MLP neurons of a small language model. Each row is named by its layer, matrix (up: input weights) and neuron, and shows model dimensions 128-255. Each number is 500 + 25 x the weight over its row's rms, rounded and kept within 0 to 999. Numbers have three digits each.
After each neuron's rows, "fires in" lists the words (lower case) most often at its 100 highest values on Wikipedia text that the model never trained on.

L7.up1065:505516457497508487526531478497482528529494481522515536476475488496514454492531448491509536499462536491483510501503503490529528468492484513512489492499484493510447456541510520503466468534502520489438521545522464478520560500481517547509478516468475502495507486470530503527476501487503523505509455516473436540512486493491546529476512541482516479436496442438489479460487505469469485497472
fires in: "of", "to", "that"

L15.up501:534516502536475489484488491501502528516486464532513504502469484527510459519481523516491494476536479495474484521517560443506494491478507525499519473461456506517508468463492509517491519460548455530524498553508532513507487511525535567550500508496486497491505506515541477473488460487503501515528518505477522501486501489505477503483482504480462526497562534509466481518487518536504491471487
fires in: "as", "of", "like"

L7.up1067:521452487469541499472512449524499482446509518458501523483516463484501514487454470511524485497508495485486516528522472474506500557496526495475530486486514501500525455488500471510534475439504506527503537486467479479541549547507520502492500509510518465462550515511481490492519484500473505492451503462497535520463472523515568487507488530485492537469465485478507521473477504562481500488497
fires in: "and", "in", "committee", "to", "courts", "beginning"

L14.up1449:497517493506501531509540473468471485483468478517500503496485515480497462509522501480534534496500553494482514498501491559509448490497524504524473511479517498489531521477516512531488563530497490500481539493541543433499511551433490477508511461520495476520475475453528533525475468518507526514504522496506512507474488519513503492486511543498489513455505496511503499478520520469545468491505
fires in: "in", "at"

L7.up299:484504541482514518499462473490523490483472517500524537477483477503491518479514505547474505490503523491509465502530518546502503507471495527450518500507492511493458500473496474516512475470502467486519515534439463527483484512507525508487517534501468516497526493511477547484488532500528495475483552492474540487489476470493492492511497489447504499449439485475479469520522512492557480466490
fires in: "and", "to"

L7.up1066:523524494518514532492507465478493508547481483521531428496481503519526523491529451495495503544501492492486501533481502460538513507502531497501526540465511523496479510503531515511537472508542497482489512519476504483499507502504483507517488476478499534474461496536538497506497494464517523511511512496497520495523524445530509521509467544506482502465465501469512481507469516453525514515490
fires in: "court", "of", "de", "degree", "les", "minnesota"

L14.up1006:479529505470458517474517507484497514495529486546511507498502482506486497507527503509484563465512540486502489498504540484527472472497496478510537521512502499550452493463488451525517485518525450545514478505483509516521465533487470538465482522486481487519523499491570488504511480510485514504439473453531496492495497470487513481546467521525487518489519512500500488518498505481498462454517
fires in: "a", "with", "the", "to", "as"

L2.up510:498510488480472504486484552519459503509514461496449476524528481507465546521497460498479519467487506503531539490525497496487485487494507483482469540467485487495530512535519481534471499522472487551483490495490448487493513502472485474506453518486493436507494508499531529477487533480544525491520481501461522466507486471526480500512516478519516546497495500564452481514491527479477484494492
fires in: "his", "her", "00"

L7.up877:507503486526504441481486492492515526469520505491521515517441521472470497527483528524483479480495523555513447521482495498468518526460519481520527502526483492500487464462482504477420490501537476519485511476538535463483512514467567475489506559536495500497516500530516494487548466489500543500497510442452481493485516513490480505530496518486500496489467512517485477559460513476525503492470
fires in: "from", "and", "of", "with"

L14.up171:505469488533507513532511467504508492492463483531493515528485494481509505502499495545467494471513513455505500461527514480516515501502471525495492497506505527507472502471477489480497523490526467493513530478495502478476464507531556546453510521497552497458475452527484407469486483533531498483441474476532509510552510497494497521504494542549514506498530500554513493467476484508504529490517
fires in: "with", "or", "in", "only", "without"

L7.up944:450505500513482468498478491484535500478522485519455488508517463499527479539530485508490518551523509528497486525458522475476508463515445479504466546502499532502494503512498521488525498498509482523482502471474523476509561491481488478488455519477482491526517449542496491470473525506498530499520504472493501528500504541495497507490479539487515466496466498489485478475480519491495512520483
fires in: "for", "at", "with", "of", "from", "in"

L15.up921:476494491517506530495456454466464483512528504510482473482471502504541489460502563497496508493512529510516531481492522538450512498520507480547503530512465536490484502524497466513471519496470479495509500510528514501490571469468519488516488506512511507489538488444507495513501505506506479507468464490509520486546517491477511514547498526510501529503489443537464473511457540512474493507470
fires in: "an", "analysis"

L2.up126:509475529529492502547485478503510467436543496498498520500502499506497503463483518500438510487529467531490550491502497499466504506507452526518475546518534434514499508478468503511475480479546492495477584496512533469548484479517498479480475466497535468538481493565498485511517493477544468541542477508521525470537473525480451511535484490479526528521461485485510509489522498492462474494491
fires in: "well", "however", "while", "still", "himself", "should"

L2.up1376:502488466442536522520498474528505491520572505518490494514502463514501537543486491492532496472495488497501545532487480484475518504495507478495477543527494502523503506495486471548500480522481516473525512530483501461489502491532493521508518501470467499477504488502511545514508532524537520508522538477554474498510521506537541457476482485475515469427474536574509494480518501480477517442511
fires in: "second", "first", "next", "2nd", "full", "fourth"

L7.up335:481449495511476511455501465569504519503485510502488501482506496484466469486482514499472471511541451545508482504467487525495508506477554471519486480471518473509531549526511511474533533499519508513493529507525504484513518518518476529466506510434498481499470507502510494504487502518483534522494480505471576500541535501456507514524489509478515503509535509517496530549491536490513503513483
fires in: "of", "by", "for", "tokyo", "with"

L7.up1528:522496485503510517503524518484542482480474464460536483493500526508473485463490477502534513503521465509502498517534522493497504467505489480487450499501498528469460479504492525518534496550436495518487486505537443510513528527460498494518503474460528489490499519501497491491528500505481506528521552521469479480494486493523492527507501538447516509542498548512457426456542497504490484469464
fires in: "of", "the", "all"

L14.up914:489523439497536482452524483523462511492498520466501494531483486509503552517485544507475523508537481491491491510477505474512484534537565527524475526486485490495469473495485475498500509523482503490487520499509520479491537508477469535527458514472443514498504478544473512511454480510484548494467533462508529505510514535458470534521543510470475516498503475482486519514552476470461495480510
fires in: "is", "are", "in", "more", "was"

L15.up1210:517478476461518572496472531534489532523489471480481473489539530485513513483530504514473488538505530476495478512524523530446456521520499505458521496482500502508522547490488473487503502480501485534505512531490536528448467477524511481494504512487491479484574497517498519514467499478467487474522494490542518488479493507491524510493498451509489496514471497488501520511546539462479521487506
fires in: "can", "could", "will", "not", "would", "to"

L7.up47:527498513563463516479476500475516512487479523479495474464495505491524488503480494540519502481503493473504535492490500547520504498497483498504551484494488506517431461527529471467523483466466511511488517497527491478506516542535453541441538483496511524493494510511506533506503502480516483508479472477503482501507552492531491505505495515485515558466461483538484480485519452471458543471469
fires in: "of", "has", "are", "upon", "is"

L15.up993:486482506501502451487500497490498475500511520558497498475522483460479497509481505552496458547497499492503515464493486473482505530482485502537508463480560529479469490528504477465541500498524511491523499492533464508508506505470542467463522518555496541467482446489549505529503491508463531506503471504487491486530523486522476486460499541463484484473492503481523465516496498441491515543491
fires in: "he", "she", "it"

L14.up43:511530518503539461440494490494498469491516472555475521519545489444523459482482505548498550521515502535508510497466477434534479508503563491501484491530538486505488486520537508523489529536533449506459519522470499480532514516543522499468525453503494518482506486498542466521532516484491511508461524493475478508529474485482479475539473521486475502492511500478531474494514498480514481511492
fires in: "with", "had", "due", "in"

L7.up1177:551477509462517481516515467459514560497473518481501547533498521519523469475516480537484512502516536461524525484534555499477459459508516497474548481528498472533462519485480500531497502511486457511522538522474494476508458502504491500504538506491496482484458517505510502519477546545528464488478485504554485500433463488537527508509511556520453503542483525526485526505499527484451513486490
fires in: "first", "s", "minutes", "a", "last", "second"

L7.up1282:465510536495500485500463478477506491501564488500514527458520482471512529535506519501530485497497465491515512492490479512532558497511467537468540479500478500530497468487512469468491496520552464477521472491492519517492485488537484476486482493508457509495438506499515538465532499517488454503508498546468513542500470524492518569479526490483498532504510451489488511509538526458531523506535
fires in: "which", "that", "when", "although", "where", "additionally"

L7.up14:539493465480499548501505515541479477524474519528537494518484551439523511530519467497538505485483491493504480471471454497522526486484506499523531469510507527473510554469536470484444483505528499500514507502512522472459509512526505538446534541445516495490514507524464516518495500464546545479462508501489476493545482511487495522497487521488518452538488527504486440485552489480460541495524
fires in: "the", "a"

L7.up1063:541494495518532514495489541492492505501511501514513513474531538500484521538485511503480522507479495550499508461501509480516526466485489500500513487481432499522506509448417460470460513498492475463493493502494465520487500482515478510515457518486499553473469458518523555516495471497500533513519506510546505505473498498479495503515501505481473485472505457464509557513495481497491468527468
fires in: "the"

L7.up920:503475522461462541473525513509494482472515506502507495452515498497471517511499468510493506506475503502477466545477543479482514519504511501495485522511464496511521517506545498474483462520556509485497532489484494508534508524498542502491490508501506503525514527482520507495510499497503505526462426487476464508481464498546497503532501491475476491521484502491465544483454505498479482527508
fires in: "of", "the", "s", "by", "isbn"

L7.up1423:472482523467504527515492520528509491521524487486479516486500490453487509501486473485460513456482538478499497558507527472511487529553500481471528534498470493500482526557531473480527518520524439502449504509515522516521542450479478530511500477503525510481553551496499438497498502509491515502521479520522456476479443493494516529546483501511508507480449515508457491492515487478525484482486
fires in: "of", "de", "for", "in"

L7.up574:484489506519464531455492479507480485498519546491474485509493462537466502490482486522477461452494477491461516500480526503465489487478508479467488508520473534531462544465471545512482509463496448515497479521491540498524515517479554559498506511480541524508516500523490495464499468481508543504468496505534494540467479507518533452520497502490476497512467492530512489528493494501516524485503
fires in: "by", "for", "to", "from", "with"

L14.up520:495488513484500535564471476481473499497517506498489459491484497504500512488532526470499461451514463501445505430540498504498471488496539523485510510503505487470541504495513533500485497540524463514514467528503510502487514482486489494518514536469507520521481478524488535453454477478495543461455538517492527491479507465505474470506505506469522492522494455510544559511477496528502497540519
fires in: "a"

L14.up462:505581512512500483484521518501514500488528490478480484467468481495468512510480511482497492501501514504469513468513523478526515483450504483533485515507502480511525510494527488506460415514516498498510484546510521526478539464469496477481532536503517517495448444479506530518467526531536512466483459516493503525508474474505491498550534517503490492474563476489500473443516500476480526520495
fires in: "a", "utc"

L15.up480:480501512519494532457526543504522475507534530558485508441463477481518473528467468496534498542548495497485490507508467512528478484510501517477504520537502501524488506500491516528482495508512476480543526503493501468479482485487478533531504493532494523496506475548512498527509494480496503554456517493485515482498499558477522506462528482488482523517478513454507524422523560491531488518513
fires in: "to", "of", "the", "at"

L7.up246:479530533504495511457512496513497503512497544525462476496532473436457494489474463484515521442488480458460473533491491470452472506511533507491519487487503541477510552532562519508509447535484508497499432502535490485486513549493527491554533522509521470522503482504505495494502520482493499469519483464503478517527505499494507495525511517523525515564520498487486474489505456476467492529538
fires in: "a", "of", "multi", "his", "hot", "from"

L7.up1477:528511462488486521501514487513480527516534506482454527504496477504492491514503521496511473492502492495484504487487516526530474515526507521536485490497517503536483461479521489494511478507512486458476567509526480494498462470475458508509483513512523547504509486533492485503481532580489507492518493477504537511520519533483502535486451521504473530481497537533456555472477502490494481454510
fires in: "first", "fourth", "third", "despite"

L7.up945:495520493538470465453491517505476525510519476488539483470489456468549528485498479486484496522494416527527456536502518499509503485485512498503540504487498515572456480480493517488534505507499476494496476493501486481506521528502516463501484479473541524499510490499511502512514564493466486506486513537485520540537541518513533488563507476516530540485465535496454476472507510482471555490524
fires in: "all", "both", "these", "they", "various", "body"

L7.up87:481442490460492527459486502512465475523493524529502484497521492463508485513448476486522522482488483479493464541512540465504504504509487473484520500523508505517535511497516509471503497490561499514497471489500503490493491485545498505473442518477501472547499470483525505473491511523489483519490518497507514474474528509494507486519499477509515497480468505488497479527503518534484459472511
fires in: "to"

L7.up1459:508514486470515532494531509514527509521503537469494473551531472465495548463524534514506496516500527502511523473491466499523510527478535441483480518511475504510479523483495481495483518506484467501476465523522515482541527528514446485509501493479534476527485475533494572476483473531516508489518523555536467495533490474480487500536534484450477506509518505482470535509489488480453536511513
fires in: "was", "the", "is", "most", "be"

L7.up427:481489468500489491497520458477543486500500488508525521472497466494499486499454514478522486473519519526544478505540474494534549513466476503520514505520490476502514505492484524463543499490500451493545505473497546460487476508482550546518514519488502484472522520509494513498484490534479521471520492504455504521462490497516486518495485534519467520487533468503495509466472503554508493499507
fires in: "however", "that", "only", "although", "both", "no"

L7.up1242:488505468535490530548479488469484481478492494469473522540478464471457513485529526518500526505502494507512496528486473483523471526509502486528492477500487515526491522469515453499491492496532479547509534476504503524532482516432539531536493539515481466510457506461478515471474478484520521454490540508517507499453541513502522526495494478517504472502538518462483501522494512521492518504521
fires in: "in", "by", "if", "from", "while", "to"

L7.up554:470513541508537479453512495512507498495471565492485520554495472499491535503468479506483521524508489530492508495506481494539480497503503498471467497499483493492521443469473452490495525440470495526501488464471522490499514505478487466478466483519498496518593466498464451503525492475506493456542541547479537469496489562513496504544487500457543473483519468503499509523471469527481504536554
fires in: "in", "to", "with", "mi", "into", "stanthorpe"

L7.up1143:463509502475481437487497529535515514506519499498486449484529498515477487520496522477512507477465541532515500482461469459483527510515495499548538505496496490463510477490534491510471498494511535504492498532492503490514460497514509516495486525448494475528483491478492502523487479513508503526443518496512493447483476495520461512533484500475520475486516520510514529508495514559481528481514
fires in: "a", "too", "after", "i", "s", "o"

L15.up271:548528505484496488485515482520441464524507468510478439462527493536456502511527486500550512493525517503486522517490490508537512478525538472513483472504488501512478490496499499494469518486464497497496502476502488509473527468493492490488540544491506523534521496482484538505474526484506496516491514565484471450517478442543494514523487524527501558511510480445474504468566500519510508486523
fires in: "an", "considered", "twice"

L7.up1446:494462491483493475502516459486429502466516503552506477536512461495489545469511513538473536490533459464495489517491512464513477500482516491534481530504524457519488480516498500499505477492542510492520500508492478503510499492528494557482522507472490501486487488544488488519550493532487518476535463505541525521551468508452549494468493493524470485531449558540481489529521480491479485460459
fires in: "of", "film", "albums", "songs", "big", "album"

L7.up950:460530518451465497485537466458484485511524491519487505527531510494507481508494489542529482503506545511456528549498511485481459483535499449493504481527501482530494506535519519492512520544540471512448524469538495483543499508474494465503513520496470492482533481514505515455539515493512530507499526468489521486535501495536481510550513519473496487442507454453514511450522470496550488496559
fires in: "of", "to", "among", "not", "no"

L7.up657:545503489518551529509505496478514530483517538501493462485535529490500543517518516500473505509452480488521512482489465494488485492526532520538515480494458519544518465475515489478485472495514477455489525511521469500482490479543483490483464462513518501513496464507496486472492508501519485499522558551511503474487522511515518506478500528463479558535498516482504476483530476520473498529486
fires in: "is", "was", "s", "be", "premiership", "still"

L7.up1036:478502521512523503516487503519536458489479506511503492499460441495520518470481496519556556477470512447490538529512506474478464538526538526508463568528526497473509525511532515502508474546498461524517527482460498512497474561484496539482499515493542444491484453492462501530536527515493506460499508507499488465519489510550483520492515525481493476522510510513504484458478459530468493503507
fires in: "of", "a", "more", "too"

L2.up288:509529500499473502496512501536464481495529505503480469511499543454519499494477565477517526434489542464499499540510501515491489525493499512497507539508501554505493509502501478469489516526427509506532550499511492441498495491490526469539551502462515502462502476506539505462541482472504468530466486472510473515526494466477518502534518492484512486477496501514490503475523456503503517529523
fires in: "center", "institute", "centre", "education"

L14.up1150:510490505540528482514444487428529459509483503469479487528515517517466529505496534557536485480484489498534522489501507512528443509510459516499499523515460519546455503506494508512519502508509500511502502467458460538518476515507473511458508466504520552482473516538472466482460446518502505507507484487493481473562475517515516506463502512480496497467497511488489499518481527491504523476482
fires in: "born", "but", "however", "while"

L14.up832:512505530526465462481461529494493464493520544547505456499533520464495488532508508496481514509477493493489425474513555517518450508483532501503507503486535522529474531505495534525476480490494506481544541508496496505481519503532494518530491504468474507510562464475536545511492470530509492490497428489483480499487535515511511501487499471522499509448514495523445534532505485466511466494507
fires in: "he", "she", "to", "and", "had"

L7.up340:490520477499462482479522524515486474505493537526467505493490499487492487534500459506517450490498535464507476501513523523499525511496529532476494550481469494477433477491489461534498492480475499499472526498558509463501443526487489534522499511484451511542489554517496475470503495484505478562507503508515484538512498548554512454499495514506511470474468502509468501483448501545499525510542
fires in: "with", "to", "followed", "joined", "help", "would"

L7.up1362:489481498473477461507482525488487519530470518519503507508497501470502481514494502517540510464533455495520509479512456529487495532492455494516530531503507476495471471513448457498496471517516489528523489558504488534529533474483524549480494495511516487507454485490517523507497503499510492488480488475491457481528500467517465525517552520518559488445481517502515456507524526471491514504501
fires in: "that", "each", "which", "some"